Weights of a small GPT-style language model, trained from scratch on English Wikipedia.
Size: 24 layers, width 192, 3 heads of 64, MLP 768 tanh GELU, vocabulary 2048, 11.3M parameters.
Architecture: LayerNorm before each block, learned positions, biases, tied embeddings.
MLP neurons of a small language model. Each row is named by its layer, matrix (up: input weights; down: output weights) and neuron, and shows model dimensions 80-143. Each number is 200 + 20 x the weight over its row's rms, rounded and kept within 0 to 999.
A block is one neuron, or neurons of one layer that tend to fire together. Before each block is what it responds to, as a language model described it from the Wikipedia text at the highest values.

Pronouns and name pieces opening a main clause after a period or introductory comma (He, She, Mad-ley, Mc-Laughlin), plus commas and capitalized place-name continuations (New-ark, Norw-ich, York).
L6.up178,195,237,206,174,184,214,214,206,209,234,185,193,217,223,181,169,170,197,216,201,189,182,201,182,199,180,223,208,229,188,178,197,209,194,208,201,218,171,153,167,180,204,235,161,195,223,231,157,184,213,199,171,216,196,192,176,196,197,199,202,207,204,167,192
L6.down178,203,193,168,221,203,222,199,228,185,184,192,207,198,199,203,177,200,210,207,212,207,220,186,198,203,217,219,169,193,193,199,223,170,203,215,206,184,192,229,203,242,229,200,237,185,211,193,215,211,205,203,203,196,183,219,232,191,230,200,184,204,217,209,181

Sentence-initial He or She starting a new fact in biographies, like "He later moved to"; weaker on word-start pieces like tr in trade/tracks.
L21.up119,172,207,188,179,197,221,197,204,214,209,210,177,209,222,202,224,211,184,166,204,199,205,173,190,204,200,179,186,207,200,187,190,228,182,186,184,206,177,212,217,175,180,181,193,211,213,253,181,212,219,218,193,204,225,217,238,177,204,183,133,213,211,188,207
L21.down119,222,228,184,172,184,236,203,218,184,183,172,198,226,179,233,183,163,223,206,216,220,191,192,238,202,235,213,182,195,208,181,222,207,203,224,218,201,173,162,203,200,214,206,188,190,196,182,199,198,213,217,208,184,226,202,169,227,151,196,215,193,216,177,221
L21.up238,218,189,197,212,200,234,217,196,243,219,186,171,187,198,175,215,193,190,196,203,181,174,217,182,195,244,190,163,204,186,209,193,196,208,223,215,199,192,177,222,212,255,199,195,195,180,207,191,201,200,214,202,204,197,194,208,221,215,202,190,223,199,199,225
L21.down238,211,197,172,250,195,180,186,214,182,175,249,209,219,212,187,221,197,183,209,195,209,193,231,193,198,186,167,203,200,219,227,180,116,212,185,187,192,196,197,204,204,173,197,221,190,202,213,199,208,197,207,209,228,190,212,192,192,216,180,197,201,197,224,209
L21.up492,172,189,231,196,169,198,219,220,189,212,194,193,178,211,210,179,207,196,163,179,189,234,172,206,199,209,225,211,206,192,208,208,223,234,208,148,173,211,242,238,194,213,185,203,186,216,198,201,186,204,212,246,166,217,199,214,217,213,216,187,182,226,226,226
L21.down492,196,224,214,191,189,183,217,164,200,177,208,204,207,210,206,205,236,195,190,195,169,165,204,170,227,185,183,200,195,209,201,169,192,217,181,172,207,194,194,228,182,209,199,197,213,205,221,150,191,197,188,209,210,182,196,194,189,245,198,226,201,191,230,192
L21.up564,205,212,200,209,195,220,178,229,244,212,171,188,170,214,162,205,230,176,203,216,161,219,187,202,201,235,187,215,221,215,217,192,213,199,212,191,221,222,174,207,193,219,174,186,218,176,197,165,187,215,212,237,193,216,176,173,204,167,194,171,207,179,208,183
L21.down564,210,205,217,229,177,184,190,224,217,243,209,176,200,243,250,178,207,172,182,219,145,188,202,196,204,191,206,198,159,187,186,215,232,211,207,179,185,176,195,224,198,203,192,158,176,198,195,190,177,152,218,215,187,190,248,177,185,196,206,204,205,195,199,200

Fires on three things: line breaks ending semicolon-separated table rows (stats, chart positions), sentence-initial He or he in biographies, and byte pieces of accented letters inside words (Espa-ña, Atacame-ños).
L4.up61,181,208,218,198,219,201,201,204,186,236,194,191,219,180,222,172,253,168,210,174,223,203,249,222,216,176,190,203,215,216,196,202,202,196,220,195,194,232,189,176,215,211,213,197,199,202,167,198,226,201,212,170,173,227,235,206,206,223,215,206,195,182,223,218
L4.down61,193,182,197,208,224,204,188,182,224,212,206,211,170,186,192,199,217,172,231,195,208,208,203,202,216,206,182,159,180,211,199,222,217,173,246,217,209,221,211,206,183,221,217,201,225,203,185,205,185,215,178,197,190,160,215,208,210,208,207,234,193,209,210,180
L4.up240,213,155,199,168,166,187,161,185,221,205,208,181,191,179,231,187,181,219,234,186,237,227,232,186,230,223,194,188,180,175,176,178,244,190,206,193,190,191,208,204,246,211,239,196,164,170,213,195,215,172,203,201,209,225,193,206,178,218,214,208,205,169,208,199
L4.down240,218,216,198,174,212,170,163,198,200,209,227,168,193,200,187,192,161,185,201,168,201,194,213,153,175,208,193,210,195,200,219,156,233,172,172,191,206,183,192,171,208,214,199,202,162,178,201,192,216,242,197,182,187,188,203,186,199,206,175,227,235,210,235,195
L4.up399,190,214,214,210,214,209,193,181,160,197,238,189,194,188,220,218,217,200,215,200,198,219,228,207,207,226,190,179,162,199,166,218,212,205,198,206,205,189,243,212,208,203,188,200,221,171,186,211,188,211,179,224,184,167,174,237,182,212,181,198,231,230,193,222
L4.down399,198,170,203,186,216,207,213,167,199,211,197,202,202,229,194,202,207,190,214,188,215,233,215,197,192,237,176,170,181,210,194,178,216,233,201,209,205,210,226,211,202,177,161,191,213,203,183,200,181,236,206,192,174,174,238,194,181,183,171,214,184,170,192,215
L4.up555,177,232,208,206,212,181,197,223,182,202,186,186,193,194,224,182,231,192,221,173,229,194,185,235,230,184,201,181,233,204,184,228,177,192,194,180,212,229,199,225,247,206,173,187,189,215,188,156,201,211,196,210,199,171,184,224,200,218,200,191,197,225,217,196
L4.down555,178,229,191,244,220,176,194,183,240,238,199,221,187,182,211,188,206,179,187,193,239,195,207,216,225,193,172,172,171,170,217,185,210,205,194,223,214,214,228,206,193,181,180,192,207,202,171,171,193,211,204,205,170,182,186,194,188,212,214,219,163,205,213,167

Prepositions linking to a following phrase (by, on, after, between) in prose, plus capital G starting names and numbers inside sports tables, e.g. EC Graz, Gulfstream G100, 48.
L6.up34,202,239,212,179,169,248,193,250,173,189,198,211,168,189,235,171,186,204,198,186,218,178,226,197,187,189,215,173,207,203,238,206,175,213,207,201,208,231,180,199,214,210,235,222,205,164,184,211,198,226,215,188,247,212,232,191,195,196,198,202,195,226,172,223
L6.down34,226,222,198,204,187,185,160,187,226,192,214,186,211,219,200,156,189,185,220,167,212,195,189,180,206,194,160,191,205,212,226,198,176,232,217,217,205,196,192,214,216,197,237,218,201,206,217,199,197,197,206,206,196,209,229,187,218,182,193,191,203,201,205,195

The opening piece of a word split into subword tokens, mostly lowercase b (b|orders, b|ass, b|oyhood), sometimes Mc, Sm, sc; also a few whole words like on and located.
L4.up499,195,209,214,216,206,175,221,177,199,218,227,182,191,170,213,202,231,222,174,235,175,217,238,193,217,246,211,204,199,210,170,180,216,201,212,203,174,196,175,196,216,187,202,202,187,178,164,229,206,206,183,229,223,205,217,173,183,218,241,201,198,175,153,210
L4.down499,213,218,191,221,195,192,198,215,204,215,212,167,192,222,224,192,198,176,198,226,189,187,193,192,191,232,205,199,203,192,191,176,224,208,172,192,219,153,235,189,232,219,211,207,170,196,193,226,190,200,220,212,200,227,237,212,198,184,206,184,192,190,179,160
L4.up558,216,205,238,228,182,202,213,214,206,213,234,223,192,186,172,209,195,189,189,189,190,222,239,190,212,221,231,215,204,177,231,182,198,226,203,195,220,210,209,187,204,197,200,163,189,199,198,211,242,196,195,209,167,229,196,235,187,174,172,192,173,154,219,215
L4.down558,164,201,249,201,209,192,225,186,200,220,232,209,201,184,197,177,183,159,168,209,190,198,163,192,166,190,190,207,165,205,211,198,197,206,197,212,219,154,175,208,199,226,191,188,200,176,216,198,190,187,220,177,190,217,222,242,178,182,173,198,190,204,206,212
L4.up586,238,205,208,206,153,201,225,214,166,206,210,228,197,189,235,178,205,188,195,235,197,202,225,203,182,154,222,228,228,225,187,226,209,198,191,176,195,212,185,191,220,157,201,183,161,216,215,229,196,202,175,173,194,189,194,229,208,178,209,214,185,164,206,200
L4.down586,205,240,217,185,203,187,179,197,181,186,219,236,196,214,217,205,198,185,223,229,214,198,198,201,198,173,201,225,219,203,209,222,203,203,210,221,172,174,204,233,201,183,171,220,199,148,202,201,214,169,202,205,178,243,190,189,213,156,216,218,181,195,217,214
L4.up730,189,188,193,230,169,192,188,220,169,204,211,229,164,167,218,169,228,213,190,226,215,226,217,191,204,237,181,205,196,172,214,195,242,185,231,201,196,205,162,176,190,171,197,170,170,214,223,205,213,215,208,204,200,183,224,255,172,208,166,194,188,207,198,212
L4.down730,185,210,188,202,195,216,203,186,179,199,178,202,212,173,185,196,208,225,202,227,221,182,158,203,198,175,206,225,210,198,225,212,199,177,218,226,199,167,179,189,182,209,200,185,180,194,193,189,197,188,198,198,197,152,184,192,194,176,209,186,191,243,168,192

Bare space tokens standing alone before the next word, most often a year or number after prepositions, e.g. in 1993, between 4-10%.
L4.up37,209,180,210,233,192,176,178,222,202,230,185,209,187,159,189,219,239,201,186,176,192,181,189,196,227,205,155,201,174,203,216,185,204,252,237,226,188,227,209,217,228,186,185,252,213,206,202,207,199,211,171,214,208,183,196,174,228,219,192,213,170,211,200,218
L4.down37,200,195,217,212,163,204,233,184,190,209,156,203,212,182,227,184,211,191,207,222,184,178,203,210,217,214,230,216,193,207,198,214,209,192,223,213,186,177,221,203,176,165,180,187,179,214,208,201,154,202,212,185,174,199,181,210,224,171,178,231,189,206,197,200
L4.up208,200,170,222,212,232,200,179,227,205,207,203,202,199,205,180,180,223,215,187,167,183,174,218,179,213,208,183,216,198,195,210,229,199,234,221,189,218,226,205,226,179,200,164,229,187,184,198,202,200,182,173,232,199,183,155,206,232,215,262,187,181,188,193,217
L4.down208,193,191,165,236,236,181,195,163,175,187,221,241,193,213,212,211,180,189,202,181,196,197,181,199,190,232,219,217,186,192,210,182,173,188,212,198,178,194,181,198,174,188,187,185,207,240,228,197,193,167,189,212,237,162,204,175,274,189,199,231,189,193,172,167
L4.up350,179,214,183,212,216,204,202,177,237,196,192,193,205,207,188,182,207,255,185,217,215,208,187,187,200,198,197,217,190,163,191,219,201,244,207,240,156,224,185,195,197,188,183,210,216,177,180,216,177,182,187,214,195,198,214,234,214,200,190,207,180,203,163,192
L4.down350,223,187,213,203,231,198,207,194,211,198,204,197,190,186,185,193,225,211,224,180,244,185,191,169,190,189,189,190,201,208,183,248,224,194,191,195,178,206,221,215,203,168,212,188,210,226,189,175,174,177,181,201,190,203,161,194,187,170,190,196,185,181,216,252
L4.up449,196,186,171,185,183,209,135,165,179,173,163,228,209,199,197,181,216,189,231,199,230,168,175,210,194,213,212,190,203,181,189,200,200,211,203,192,187,205,212,214,208,208,181,225,185,236,161,225,181,214,151,234,161,208,201,199,205,208,224,225,192,180,204,196
L4.down449,215,169,171,192,216,212,198,201,201,208,159,192,195,212,180,192,244,199,206,208,205,189,203,196,191,208,188,200,179,180,220,199,190,159,190,192,211,201,194,213,211,169,194,192,202,205,211,192,176,210,167,205,182,194,169,177,232,191,248,219,202,204,217,183

Fires on the word piece "st" inside proper names (Istanbul, Estonia, Ostend, Houston), on starts like inst-/const-, and on the preposition "in".
L6.up747,203,222,194,233,227,225,231,208,190,188,188,173,215,185,201,169,234,204,245,218,207,187,231,200,219,196,192,217,228,209,205,195,225,192,189,193,207,182,158,218,176,176,176,207,187,206,162,173,188,211,212,213,196,221,220,180,224,204,195,182,234,240,197,246
L6.down747,178,206,199,214,217,199,220,182,183,213,179,199,229,197,149,170,188,208,184,215,185,217,212,207,238,192,195,225,213,199,215,192,198,174,204,232,233,238,189,218,218,203,197,196,194,208,223,179,196,248,191,170,199,211,177,183,193,216,202,208,220,192,183,203

The space or first digit right before a number, after quantity words like nearly, over, more than, or in table cells and statistics.
L21.up86,199,228,193,206,207,218,192,218,212,215,197,205,215,195,224,201,183,183,213,208,195,222,153,174,184,187,206,178,154,197,166,262,180,214,212,196,210,175,180,204,176,230,207,227,194,241,185,218,201,216,200,227,231,184,204,188,189,225,212,173,190,181,229,179
L21.down86,215,210,161,228,172,230,199,196,198,201,250,198,168,214,233,191,177,192,190,179,195,187,227,205,193,208,190,212,225,234,189,210,216,203,209,205,220,220,205,228,178,230,192,208,185,193,222,217,185,224,200,183,229,197,173,205,178,162,208,158,213,228,201,187
L21.up512,233,185,174,193,217,205,231,186,185,198,172,199,192,186,186,217,239,204,170,207,173,209,222,186,212,194,205,206,194,199,192,216,214,205,215,164,205,211,211,234,219,196,175,188,203,187,221,202,171,258,187,240,227,197,175,183,185,204,199,208,193,211,176,177
L21.down512,184,204,213,198,194,194,186,228,208,186,224,192,225,202,192,229,179,205,207,203,227,192,214,203,179,202,201,194,218,193,174,197,215,187,188,218,178,215,193,219,225,162,205,212,200,178,190,185,191,242,214,175,174,233,221,241,198,224,202,219,160,172,186,188
L21.up634,196,192,218,183,187,231,208,151,164,207,180,225,180,200,200,191,217,211,231,199,214,191,191,210,196,172,207,181,196,216,185,214,178,186,182,197,210,188,197,225,221,198,173,168,208,179,209,216,212,182,181,233,205,222,172,189,204,204,218,200,212,168,159,223
L21.down634,189,205,195,184,197,187,209,187,218,210,191,208,176,185,174,189,202,229,185,229,229,186,209,204,190,214,189,232,220,190,213,247,237,224,208,164,211,226,182,208,199,165,195,209,179,224,224,180,202,217,187,189,211,187,191,196,209,198,171,184,187,211,214,220
L21.up703,195,200,185,176,208,204,183,158,216,219,161,198,215,220,202,188,205,204,239,226,206,223,192,193,180,210,210,192,174,200,184,205,181,192,175,179,222,183,186,188,221,185,207,199,177,192,220,225,209,181,215,211,197,205,228,248,218,159,226,203,209,200,217,206
L21.down703,196,218,201,190,176,156,191,194,198,185,151,185,198,223,222,180,194,202,188,201,186,208,192,169,240,234,194,205,232,174,203,242,214,230,209,210,204,177,210,196,221,187,197,235,190,211,161,197,194,198,223,188,222,199,201,213,223,193,230,203,190,204,217,218

Equals-sign markers (==, ===, ====) around Wikipedia section titles, mostly the closing one after titles like Plot, Career, Awards, Development.
L4.up261,192,174,226,255,199,162,181,237,181,199,153,174,193,199,191,187,223,201,205,166,168,194,193,230,195,224,209,202,205,215,216,226,199,206,197,189,197,214,193,204,178,202,189,221,164,243,198,178,173,196,176,223,176,204,162,200,185,206,209,200,167,208,206,203
L4.down261,235,190,177,222,168,171,185,166,202,183,160,202,192,224,201,169,230,164,191,180,196,208,210,165,235,214,202,225,176,193,189,208,183,191,183,172,186,169,213,215,175,196,173,184,194,243,208,222,189,190,187,216,212,200,225,184,227,182,197,214,174,204,208,197
L4.up295,167,196,208,208,204,245,209,241,218,219,177,179,187,194,192,165,196,208,193,170,216,182,231,192,210,202,191,160,200,206,174,192,199,190,239,199,204,178,250,162,223,180,186,197,185,218,189,191,203,192,204,199,222,206,188,193,177,196,199,170,224,212,204,229
L4.down295,206,216,166,207,204,207,194,212,198,191,144,191,207,207,187,213,185,168,193,212,197,212,233,196,223,177,210,197,176,213,175,206,157,174,199,194,194,201,196,170,219,200,198,185,197,185,190,200,187,208,211,204,217,210,239,187,191,214,167,198,233,230,186,200
L4.up312,190,204,229,205,193,202,180,199,194,206,165,183,200,187,192,236,197,228,188,196,210,232,242,211,195,226,212,207,160,219,196,207,202,198,193,200,197,184,174,189,226,216,181,214,211,229,204,196,178,231,188,207,226,198,204,204,180,190,200,204,199,252,188,191
L4.down312,164,189,228,225,197,191,217,175,204,183,171,198,226,198,237,231,206,206,204,202,228,228,173,202,228,234,206,193,216,199,208,210,194,161,183,215,200,210,200,199,154,199,232,199,164,197,216,167,174,214,187,217,231,182,199,187,171,217,165,207,193,190,159,237
L4.up751,210,145,183,212,207,191,174,217,176,239,192,204,181,218,171,204,209,196,178,189,174,210,239,208,173,191,174,186,155,199,187,200,194,179,220,197,211,171,216,204,200,204,193,206,167,190,227,219,203,218,190,201,187,187,178,235,202,180,201,191,177,223,204,181
L4.down751,198,195,190,192,166,178,178,145,198,228,199,220,190,253,208,213,170,172,208,148,181,181,209,195,207,217,220,189,182,223,197,186,209,207,227,207,175,189,185,179,184,240,169,163,214,238,200,203,217,193,178,198,225,163,201,204,215,216,196,173,187,212,180,197

Short opening fragments of words split into pieces, mostly m or M, as in m-arry, m-ight, pl-anning, comp-ared, sl-ope.
L21.up14,153,191,183,178,223,214,243,203,241,194,235,175,207,211,174,193,212,181,188,194,244,189,193,207,199,229,196,214,200,207,171,180,222,214,183,196,180,170,237,239,211,187,231,198,202,208,189,199,233,215,160,193,188,202,235,190,216,178,193,153,227,222,215,199
L21.down14,222,207,227,203,223,200,192,161,190,165,202,171,189,203,184,231,220,196,194,206,174,159,214,208,180,179,212,222,163,175,211,232,172,172,179,195,227,193,152,174,188,202,228,186,207,209,215,195,198,195,215,212,181,192,198,196,174,209,190,203,226,200,190,197
L21.up159,226,227,172,229,229,203,230,179,176,220,200,221,183,218,160,207,207,202,200,194,198,220,201,183,234,232,220,213,224,186,162,198,224,203,224,172,223,146,192,201,192,185,176,182,197,188,217,201,190,196,205,191,175,216,183,217,214,174,220,188,171,174,199,191
L21.down159,191,230,227,172,184,227,210,224,215,160,200,176,223,191,201,202,168,197,199,186,217,222,215,206,168,199,213,212,178,187,192,199,195,180,253,210,208,202,178,199,257,212,155,188,200,199,205,197,200,213,211,207,212,235,231,178,193,203,206,200,170,201,223,186
L21.up710,212,203,210,206,219,190,190,237,218,205,218,180,218,196,188,189,210,200,192,197,258,220,209,208,214,212,196,233,199,178,177,192,203,202,183,211,191,180,207,210,228,196,202,175,209,193,206,247,263,196,213,182,178,217,205,225,196,169,228,190,197,166,226,214
L21.down710,211,198,200,196,185,199,230,210,193,167,159,202,190,189,226,221,202,196,223,186,215,194,192,181,197,203,192,210,207,212,213,171,255,229,195,187,188,174,204,213,183,205,161,194,194,153,217,144,225,175,233,182,177,218,175,205,184,166,219,238,164,173,244,193
L21.up734,196,202,191,212,211,215,195,193,172,163,217,160,213,180,166,202,218,197,188,233,222,185,222,179,186,205,234,205,172,201,178,208,208,201,243,197,227,209,180,235,165,194,205,218,200,181,229,170,237,149,172,215,195,223,178,205,222,206,239,208,191,229,184,212
L21.down734,211,218,206,195,200,211,197,190,198,162,198,140,223,189,193,175,175,198,193,173,179,213,191,191,190,160,222,169,207,182,195,206,218,210,192,202,197,233,211,184,166,181,224,195,209,238,173,203,226,224,194,205,198,223,203,209,200,174,191,175,221,185,213,191

Opening pieces of words split across tokens, like inc(ome/reased), reg(istration), Cent(ral), ag(reed), often in infobox fields and stats, plus on/into.
L4.up198,174,170,201,234,218,233,215,206,159,201,211,175,183,240,201,207,191,210,197,211,200,184,225,180,187,181,218,172,181,210,176,219,159,199,172,215,193,198,214,261,173,214,196,226,245,193,222,224,196,214,191,202,164,194,230,194,163,194,213,212,209,191,234,209
L4.down198,184,210,191,194,174,197,180,206,194,182,165,204,187,201,165,196,209,211,219,203,217,209,230,228,183,230,172,185,232,199,200,215,210,196,193,217,196,183,237,213,188,182,196,158,174,235,212,196,212,216,172,187,202,190,203,207,159,210,208,181,155,164,193,168
L4.up475,212,175,217,206,225,196,243,198,203,208,231,226,175,167,181,175,222,223,225,222,201,195,228,201,183,184,218,163,194,228,213,222,187,181,177,169,203,196,186,223,218,171,184,209,188,216,185,206,201,187,202,201,224,209,190,206,174,216,224,178,209,202,207,212
L4.down475,235,170,207,158,251,195,181,216,209,197,203,206,210,178,192,192,220,204,226,180,184,188,202,219,213,196,218,185,170,235,213,177,211,212,191,228,216,182,208,166,195,187,195,234,187,191,178,213,224,224,187,193,192,244,193,172,189,207,183,180,214,228,205,189
L4.up647,211,202,220,205,226,183,197,232,188,190,199,218,175,201,209,230,191,197,198,202,216,212,158,216,224,201,165,208,219,210,216,207,200,222,209,258,204,169,213,184,237,215,184,211,236,222,213,215,203,230,204,212,191,181,206,156,200,215,199,166,203,183,198,194
L4.down647,170,232,234,203,195,184,200,185,208,191,191,225,209,191,188,243,224,200,191,201,225,198,206,205,238,251,198,182,226,196,215,213,197,226,210,284,168,194,183,225,216,194,174,184,203,222,213,207,185,221,204,239,217,168,217,176,213,224,198,175,182,175,167,182
L4.up695,191,219,199,182,194,241,210,195,227,227,203,189,179,239,177,187,184,225,231,214,226,219,215,201,157,186,211,185,231,199,190,190,238,178,174,210,208,213,203,206,204,200,204,191,210,209,197,191,189,183,215,217,191,217,197,174,155,240,206,197,175,169,222,182
L4.down695,206,240,203,171,178,213,183,219,188,179,210,203,157,182,203,201,184,181,222,225,243,198,202,163,225,218,200,191,169,191,198,225,223,193,212,222,212,227,206,208,206,223,208,189,195,200,174,189,199,181,190,215,207,222,195,202,177,216,226,209,183,185,213,175

The preposition "on" (sometimes by, under, of) opening a date, place or surface phrase after a verb or noun, as in "dissolved on March 8", "on the head", "on Samsø".
L21.up1,185,175,200,202,198,205,193,204,187,203,197,173,178,187,150,237,165,216,233,222,237,174,208,174,185,231,200,201,197,227,230,193,199,209,210,193,179,162,201,196,197,191,215,210,218,205,219,236,196,209,186,224,180,212,242,192,190,197,221,162,183,245,203,203
L21.down1,258,203,217,159,175,174,215,197,206,213,196,210,210,170,192,168,222,213,224,164,193,201,174,216,184,210,216,231,212,198,188,197,189,210,171,192,197,233,225,197,173,212,202,218,184,181,193,216,213,191,200,210,194,179,201,179,222,169,226,211,213,224,200,195
L21.up542,182,193,182,223,200,184,206,202,212,210,189,199,194,234,186,213,179,181,198,217,209,212,181,192,167,204,173,203,211,207,211,216,182,209,214,233,163,208,198,193,184,236,213,223,201,170,217,200,212,196,215,185,214,200,210,193,191,191,201,189,176,184,196,211
L21.down542,184,201,212,170,221,207,200,217,209,197,199,227,192,189,201,193,201,208,203,192,230,199,169,201,223,197,183,185,206,167,220,185,200,236,196,195,133,160,204,178,242,171,157,211,190,194,201,221,204,185,204,201,181,194,209,163,168,230,241,187,218,189,177,206
L21.up601,194,208,201,204,181,201,179,229,218,201,241,216,186,176,205,214,189,202,208,203,207,186,207,234,211,233,195,216,204,207,182,235,168,192,207,211,204,215,219,221,192,157,223,163,207,193,190,236,204,196,202,174,190,180,173,197,170,186,161,202,192,209,177,187
L21.down601,231,181,185,235,191,184,176,202,192,173,182,247,213,193,175,190,197,208,229,176,207,183,187,214,168,214,217,213,201,200,189,197,208,210,196,194,198,238,204,182,205,194,220,222,199,183,219,246,215,172,215,219,187,208,178,177,189,186,210,201,221,158,195,210
L21.up716,207,178,200,249,170,198,189,212,210,209,210,162,191,197,184,226,203,193,187,263,194,202,215,207,198,250,173,215,203,193,206,213,236,196,179,203,240,217,207,205,229,196,186,209,215,140,236,205,187,197,203,181,199,218,199,227,201,202,182,169,215,232,209,206
L21.down716,201,197,196,199,190,150,189,197,196,212,217,189,210,227,193,229,204,185,250,192,224,185,201,205,211,177,194,176,200,205,162,204,202,204,208,220,195,211,228,179,171,219,233,176,196,193,193,199,185,198,199,183,192,174,207,172,201,174,179,216,194,198,197,220

The preposition in (sometimes In) in biographical or historical prose, usually before a year, month, or the: "in 2008", "in May", "in the Ghana Armed"; also a few scattered word pieces.
L21.up3,165,192,191,207,234,227,195,187,205,168,222,159,205,216,217,193,218,255,212,207,197,191,205,175,215,220,232,255,191,214,207,186,192,219,215,190,181,209,235,199,203,166,207,234,162,187,174,173,187,186,221,195,148,164,210,182,207,184,196,218,239,180,182,171
L21.down3,190,183,182,239,215,177,207,198,167,203,198,212,208,191,201,176,218,208,199,191,202,173,222,191,168,196,189,184,197,202,212,220,202,187,222,183,224,225,197,190,201,178,205,211,190,229,192,221,213,175,214,155,199,209,191,184,209,179,229,203,186,220,178,211
L21.up128,171,186,228,221,186,206,217,217,208,231,210,188,178,200,203,200,189,215,216,189,209,190,200,214,197,223,194,226,203,203,233,216,185,205,217,193,203,186,215,194,165,197,220,197,175,167,197,189,216,187,185,185,203,205,198,176,202,157,189,203,209,218,218,219
L21.down128,234,194,196,213,270,214,245,193,194,202,202,209,186,207,195,207,183,214,169,189,226,177,201,196,206,198,200,212,195,226,190,173,215,213,201,213,181,180,199,178,223,193,159,190,192,224,198,206,180,236,255,174,217,191,192,201,238,189,218,207,203,214,190,187
L21.up252,203,182,214,182,218,225,231,213,193,211,184,172,178,205,186,174,161,181,222,204,184,187,231,206,188,167,198,187,180,202,169,172,175,220,210,194,208,194,174,190,212,223,191,192,165,167,206,166,190,196,234,179,204,223,185,183,196,225,179,209,231,244,226,236
L21.down252,184,217,235,184,166,164,226,201,208,179,216,186,217,208,194,196,170,196,210,190,170,210,239,215,191,202,187,241,208,168,169,165,222,206,211,231,176,228,219,236,209,206,200,208,218,197,244,190,198,192,191,216,213,186,198,203,204,212,245,175,160,204,191,221
L21.up345,208,210,206,224,224,215,194,219,229,204,166,182,231,203,194,215,186,226,236,188,208,237,193,199,213,179,227,151,175,220,207,157,190,173,174,216,223,161,196,224,194,219,183,196,182,173,214,197,205,220,216,210,199,207,178,208,197,144,210,171,185,207,193,203
L21.down345,181,176,175,177,212,199,182,194,216,199,192,225,206,180,182,154,217,219,185,162,231,231,193,215,185,204,198,185,178,181,196,229,213,217,251,230,179,175,187,184,195,208,194,202,175,178,201,185,212,216,172,205,202,221,216,209,210,232,176,213,215,216,223,167

Single-letter word starts (M, f, m, H, h) after a, and, or, to, as in a m-ountain, M-ale; also his/her after and, lets.
L6.up335,222,175,204,196,162,231,193,207,207,209,214,177,179,214,202,172,204,212,222,174,162,198,237,165,212,219,196,181,188,211,233,183,192,205,228,184,169,192,216,200,184,195,175,200,197,205,200,196,212,239,214,160,206,199,204,174,195,204,218,196,167,190,206,228
L6.down335,199,242,171,224,205,211,198,166,187,177,231,177,204,221,189,207,194,203,207,190,237,246,183,182,181,179,199,192,200,184,191,188,204,183,187,190,255,199,206,195,183,183,193,180,203,205,226,226,218,183,218,230,204,229,207,221,225,195,185,201,226,183,168,186